Weights of a small transformer language model.
Size: 8 layers, MLP 1792 tanh GELU, vocabulary 2048, 20.5M parameters.
Architecture: learned positions, biases.
MLP neurons of a small language model. Each row is named by its layer, matrix (down: output weights) and neuron, and shows model dimensions 314-409. Each number is 128 + 24 x the weight over its row's rms, rounded and kept within 0 to 255. Numbers have three digits each.
A block is one neuron, or neurons of one layer that tend to fire together. After each block is what it responds to, as a language model described it from the Wikipedia text at the highest values.

L5.down292:146140121130110107147145156149129090133144174126075098122091110133144119162121116160140105103145121139119072147148129148110136148128124112139054095137096129111162108126123100139127150132106107104126116149076125057186125104114131121110177136125164138115116150208123075132124109136108094141
L5.down908:107129133119089129108141163109139110136116105121137134104116119133118109129173092082143093102078088141085122152145087110148146124090131122123120157125151145114091092121160137149130101092122119118144140136116160110154080116115100148125158111149147135111135165073109157150135139138176099115
L5.down1234:144117136127127152123135127135114132098187125126147119154125104096163110131097126151114069135107122142132140057116165165080194134131135107130080164117129100135156115102133147132122108120117153148160116112121097096147104122161134116143090151104114108155083144201154129133096098100127141106
L5.down1350:133156157134159109131096121139152093118169143144168135132152103147112184170136145145105122122157142117136100156161138159144109168152120116135060102086114114102109127160162173169120054147120121094138121127086194105125125137139130131112143122122141092175157145097148138133149129132113166149
L5.down1441:121112103139112139183123098144136147128116103170174091118104074109158145145070141155145159136138133139130146146154139101119112130154149119098107104151141127140082145125129139117101087154138163108135086108078109092100135093164101149152137097127133101149144091178126068152094103106153084104
L5.down1573:128097142129130145132118158107149100113124102115123114101106129122129129154137151116144097097095094129092132202092108161116148114099116081127030107146134114098133190165119109145142118145101125102143159127122110113133132139110155112113131119080123111149127163164120115147116121122116145186
L5.down1579:119129121149114074137139112130118120130156151115083123137150127146091118127116100115091100127144143109164114246164114183132152185141136117110077118104148119163124135113135128086154166146118088150079065101162137102114096131103101153142141120133124143128138109128170113176123114143123146124
L5.down1708:123113118084113110158100124144151096095096138160125145076128155108153121133138091151129085102097142120123162106134135113113125103162100119138086180144121169118144126099123145115170145128117179127147095107144173145134139128145114178124131131117114144104095152123100124102118070121127127136
Responds to: Determiners and possessives such as the, their, its opening a verb's object (capture their, burn the), plus possessive apostrophes before s.

L3.down370:112120086079144145120173117148102129114134115144132176108132131132075147129164145157163116159096129187132148125069161165140149076134139108116129128106155145141111123114142118154057112130122088147160105134129110109113162168123165095098100145124079116121162102182144113141130153102140121112
L3.down501:153127119157092113135160135141133138153110118141067125130121097100122114153107154135140132104087140108149141146083129132137130150097137142113139138122090100107113088140150108129128123121127111142165112140116127137128100137093101159100071139145106159128132148115132157164138156111120169162
Responds to: Inner word-piece tokens that continue a split word, strongest for et in competed or competition in sports articles, also composers, physically, clavinet.

L5.down116:081143122098103170162112165113140121108125149133126133108126104162130192132152139130117162109110100115102158132135128108134129154164105140105101094109142123121140166137079097120133107158146136160152096127129134122093149137115140160096084120113137138150121099148177118126146119101127119113
L5.down535:140122132118104119121124136132158119121123159054141129145159112157113145140146106087120092136109083150143110139121198161125121128109093119161133089121148129143143128098127144093068091110159098116098133142105117137119124135170139105086131118106088110100170093102132154152146112135137152156
L5.down907:123149162139106114105104193111141086151127171144098184135153115155145116106159120118135133145140108151179123164139137153093147109129083106171143087153155098153148102110097125145145132098140080115115119121151117116171154106130147145126096133073152107129135145149167097071131144114125141094
L5.down1163:139123114164088114115152046130119145146127158111154159160126116090143139131135113114126131148134121145125139107085119156131123123107114146137160178130164108142172137136108157119135118121146160131113130116134089166115165121152103125111116136100194097128145103136122110087140110112144063101
L5.down1226:144148144097154168090130098118113125090118130131119083131136118147204164139131114112135104135103084133104135055162079148106132120078142143124115132164152148125131081124115125144132104173104146134159149176128117118096127121119155147129110164116127181138157117107109101117141132117151122119
L5.down1269:163123105122129105133162075140137148148117166087127126095119100125093140105142152084086134114104084124136147132121144132151153121087128139121082102140150133091136133074098114096113136122119136131123135125122139138131119153119141128073125137106113086133160123136162118128143091182144153096
L5.down1525:085119138097146142072071143123103147063117175111134181164122123114130107129150160136119123169153129138094133120158190158130135105166114117141124126110141119104150126116129106101136114144167112097165145119129092167145112136143100115116125130136097112147172135107160126146146122147125106123
L5.down1549:136134109127156120117108123137094161141106067130094175127129161082133171105106133093124148103135101104141161125123088185137138137175098147124150110137130131132129111124123132118099108094135108145113139118105133119117124126149141112152098096143111150091129115103133138174154164122116161151
Responds to: Word-start fragments Lo/lo in Loss, Lost, Love, Locomotive, lonely, often in table cells; weaker on mid-word pieces like ol, ot, di.

L5.down471:106099077176131100139118155122136177132087134150145134116128161121117079135151122109120146089124133116118111122077170120147114126100144107114188177127114135094150124099136138107134073109128146172078120128128152167142149108091118127104147088141129134084131114135152110161112139100099116157
L5.down711:132135124104147151123119142145129138194122161133088129118125137121109128120141137111095114144141118108145124130150069133163066131117096149095131143114155099078167135117132111144113112099140090141160134146096148170158136118157111110135139116141127106141124135090141106153137140118130099131
L5.down743:086114120132147142114114188132151104120104166126129142098129141158143131172112124131120122104137138136154130103096182086110134118114119123126150120177151136127137142100114107132119152080122100136160106167106119140130113102122102131116116114064125126157137166142146123127099104106162138151
L5.down855:137114141118180140126147107167158129166133170094163130139112147120131154095130128115140158109120141131107190129113163086131164155108076151131142178082162129149117157119126108123174118087152128138119146135121134103166096113149153128113122141122133164128136140146144114107162145135138104161
L5.down1009:155114089152152107096125109151180131123101153108131131152128141134131106153110131140130121132170134134134101156112156118078138128131115175075121149123117141181086105136128124145153133093137106109150083126133151150208100136136142163109101153161153179127126103145137143148150143123124107101
L5.down1073:104151121114146096146157127100169153120145136140096117108130168158139151119166075127151110126130081109124134098086149119160113162122112123130128117146203072130141126132103095137136132118118127093066108127150106121053127101110147113100098114166134185146118086104144142117119154120113132143
L5.down1235:130114144100114104115126133144138152154119140122086121123138163137149114128104106095120109137143139148112125084142148101149123128126120115126116158095135117122121146116137095142148085137124163094104137111119096097171117126094156154148094107135096131144074150131067107115115112064103113096
L5.down1562:138124146133129111113126122097106146071122181100151157154137116134163112140150125120118115156143134127129158235158176125115125170115128143133155151118159103131118123128134128110132134150107156128127159138063117211111077097139132124121131131136137094121096097115124147099110156142138125121
Responds to: Fires on the continuation piece inside a token sequence, mostly the digit after a decimal point in statistics (54.6%, 44.6) and mid-word fragments in table headers (Bro-n-ze, Ra-n-k).

L3.down485:116137120142113148106117123148139107134146098129097090153124136116116170136134157140102082138106097118126138005113157133088123124119102113124000125141120115117137116121161143119124131141148123124139131141149121026145111108107159123134109110125086148153134147110128132129134147128105134141
L3.down1417:151121158139115148121128116136091094104157117120112065098131130104123156168134186169104122110108129097135134175129128137113146084135102108098078108124142094170113099107153134122137100109077100137136119123134098099132156127110146128103108122115142157121093130123142091098084129134109136178
Responds to: Determiners, mostly the and also his, a, their, that begin a noun phrase right after a preposition or verb, as in of the, on the, against his.

L4.down70:092152093105112085129160138117137120082137101108084146187146095144122120105135156129122093112132140126101143150123092131134135065107145136157123139073142099132141117120192118106121127178107156145135129113159121134139165140084118167154125129147123098157153130148116187161161101087164099107
L4.down93:136145093144145182088123138185137112112159129133095149122114098080090099115124131119096129114144129131132143181126135123110150107097078082182125144130160113142126121095073092170104090123127075123150107137118127113154106120116128103118128092189123137114169114134132143141104145112114146143
L4.down118:123147171158101087164126108119168141124166065106134117151110132146082108100143114146160099131160102101124144172156141183116150140074147124097106118121135123130133162091102154138131172135095125093102140145127093147150125140132099133117152109133109122113166097173142155170101153110121165136
L4.down601:140154113108125141115093145118130133146110120192157108134094147128176086126129145154129159101152153082130128153165104161078161089131171132111090143106098171138180143142150112130121153125151100149138133156122126128162067169134088106160092099117146116101089120123096123165135136078114135155
Responds to: Middle or final pieces of common words the tokenizer split unusually, strongest on "ven" in gi-ven, also contribu-te, ad-d-ed, cand-id-ate.

L3.down306:177119086118131103104149095127099133161131114102140118166146057083090141114138105116122129154133102130137097143139150081134136109086132151125142107119135159147101140167150137112151177142146116170102091131178147117120118150169160108107132178144119144127167096135120122128094122079097146120
L3.down562:140139104148122176120123117136134179141088119117123117170156136149061117147133156146131168165093127135111110152106103100122085095123121129156125147098102093134116171159108131133135146122097120155154112084119171153156100130189082110131119125132138134102104116111152121148118126109098126133
Responds to: Subword pieces that continue a word split into several tokens, usually a middle piece after an opening fragment, e.g. acce-pt, accommo-d-ation, intro-duc-ing.

L4.down226:126137125137123125104076106109113102101092138117146126119126057107112124150165147142119140125124128123104136102101092134096151116171135155153150095135129122154160164147168137117147143099124150119109152103115128138125136105106120162115130133128114147156124129113109141147135116147101135133
L4.down454:096148087132081125105134096124143122125123104130113160125145127101103140136161152115104116130140142114095115151113121127143134114142150134118115090122126133159106094158131120113162133105100166131152069098099149204138116138110139138136131162166108122150126145079088145170105130176103079141
L4.down488:114142172103110092162107130109148136126134166046124147126131121066109131131141153139117119124122122138109161135125096169153155121147131148154154124110115138150118074122161098169136135179159150192147120157130125149143137118097164122160156148093113145104155116122085161132092090177140106090
L4.down1427:123109125164144100106176106088118133099124095158160090139114146133128169131123138092105107137126142152138121188141108111092122122138142109118111112118103128109085100117101143141092104129142113133094136120124123105145114155131148161143104125070127142125128184085130166126141151129148143143
Responds to: Short middle word pieces in words split into three or more tokens, after the opening piece, e.g. ac-co-unt, ac-qui-red, Aus-tri-a, the-re.

L3.down546:099103116126115116107119085139142122092154181117125120089153139131160140131110148111109136127094150118143107129122127155102147141133118135095116148110096137117113127104150124093147108127105087145109106148163117072163097136114139114105131121126123144110111086124121108104112139101100169131
L3.down1266:126123140134151098141131113143162182108122131145107149157128144146145079148161112102130136108114149138106092198111138159148127115126108128148125109143149140151103104112161117068113124110072062089134071114143067105141108157085107086101118157112116148122104120154112118110136127100100136166
Responds to: Mainly the first digits after a decimal point in numbers, especially vote percentages in election tables (77.2, 91.7); also plural -s endings, "as" after "known", and the space after a sentence's period.

L4.down491:110129094126117118147103171155152173099121169138125151124159137126135115129134119117132119128103123070148146156125130100135134140120143116098120137067113146092108078157132162137179107152148170109155128113141134113111152118131118133131146112132129082121137150182151076123151114123101141179
L4.down1280:121076164134110112129127149086125125096130123062148113124136118118118175130110158119123137138073159174096129181139128155106127155101176137125140158121112148088131075109186115143115168162131086166128118118120128099139143112160137140139117146122092128133079137146118125082154122145053117162
L4.down1428:163121103137098119098147141152128179157109155109126104123119114165073107121098158130111122116125147151139146165120116145127125162087094096160090138100112108100118138120151099119123083135108146135110116156148153054119100136158137126113161121151102115135094137162100151119171140124157170142
L4.down1766:096159185139167078126114146110151144090095148088143107117107109127138103142105130129162129086151170150156147148138114132118131169147141146145116094134115115100121177132128102094147131095118119113122157169119100087098104095116131127177124128080116122083130142135076139134113120153137203115
Responds to: Digits right after a decimal point, mostly in tables of vote shares, turnout and statistics (92.3, 74.9%, 0.85); occasionally a word's final piece (adhere, destroy).

L4.down644:138139124160088071107131103091098116141118133146141117146115117113119164152163154152108137141092102133156153149112132139159086107129180112120113089138145136121153111092139107096146152150127119192144149120117108123149124139121134114104168134120104155118133119127122102195133114102161172151
L4.down703:120126176127119131102151174160125121120113150137138100169130105130118125120150119132107141090093151142085093152093099109068101120131148112142153087090134102156082145121151139138123115169102115168161100128148125069120152110149106100155144133128170130149138110136116115151150084163145091096
L4.down744:161103118168132142080112137146100137180095145109111108124144110126144070140143164158127159118119126153119099173096136157104130133126121127149076098123136146092098160146124116129107129140104118111084109104135133130132139138107151113102183135120108126106109152145128116127112127137134159089
L4.down1521:169137120134115111151183106092122130124164156117103100125115117104103145117128142112127105128182105114126150163144135180130138109152135107139127159147127115151124139152123080128100097155136144100145110155126155077122110107097162118127134108122119131136154180163133121106126138103165179140
Responds to: Final piece of a verb, or the word just after it, where its object or role follows: given, earned, accepted a, selected as, making him; also some mid-word pieces such as phy|s|ician.

L5.down9:183125145136147101120108148133135161131166120141182102102110123120112155128121161133102123137157128104100139114118138144126120137114155136121045157100139125106115143127179108121082143142146131143139102121092117000134106101153077091081102083115150157086151090136119115130158154104141145115
L5.down235:119104138128120121130133143134138124127126110121122111140116152152107115094155099153088112160092136098136140151183142124109148086157155110172143149116181106096167189103109146103140143096094110130120104110127130142110157162144128088111122164176123154119145088126080138120114107138076117091
L5.down331:191114088141111106109118132138142125115127137153175138124157143107154119104123148083104165149125127130132120166139097113094107146144099125071086125084169172144137141130115113140109115113098151126118123170153105107143107106137123160093123125139168159126118127095101105136130128105098123137
L5.down448:130143128136156138133134103083120139148105092125150118099134130160063128148122119104155101140121149103078134086091154142127148099097144097088058128135171124155120129118150107114111131148139111126113138154083126130139124167134127136138147145137153135111138098169147135082127172093158106131
L5.down505:095119131144115108084120135130080087141145157123115083088094103146123108150168165167168157142075130131152114100139159131133147141123116124112114137120159112103119177106150102155112173111159108127108128134142073084153142117167124131140158113145112180112157105113109152152086127110139130152
L5.down539:153131103099146120077125104114127137168122142138190136125153135111137097144140124138122136149139159112109116131140165144121132133107088097107124164132156124095140096123159136131150141146136127152142120159110165137086155111126139193060131175162136116118141147135134179144126125087128147148
L5.down586:129137160120133112116140120143073062131109095124142121113105118082147073108115173118107147125194153135154129134134127135109119132135152117134157114147170107132173098106141106169116096066129117101119105140141131096116141122157124114146169094210086154093134167150173130107156139124138129124
L5.down1483:111134137137160159131130176142124066138147114097118076106076125110125164134134124102138136092134146165119105118120139137109148096125133088128129122126138094125126139164119135141166138129111080133132151137108131092095097153145117147133108157133137135120130145148125120123153107133147157125
Responds to: Final word pieces that complete a verb split into fragments, often after "to", such as pa|y, atten|d, capt|ure, per|form, as|k.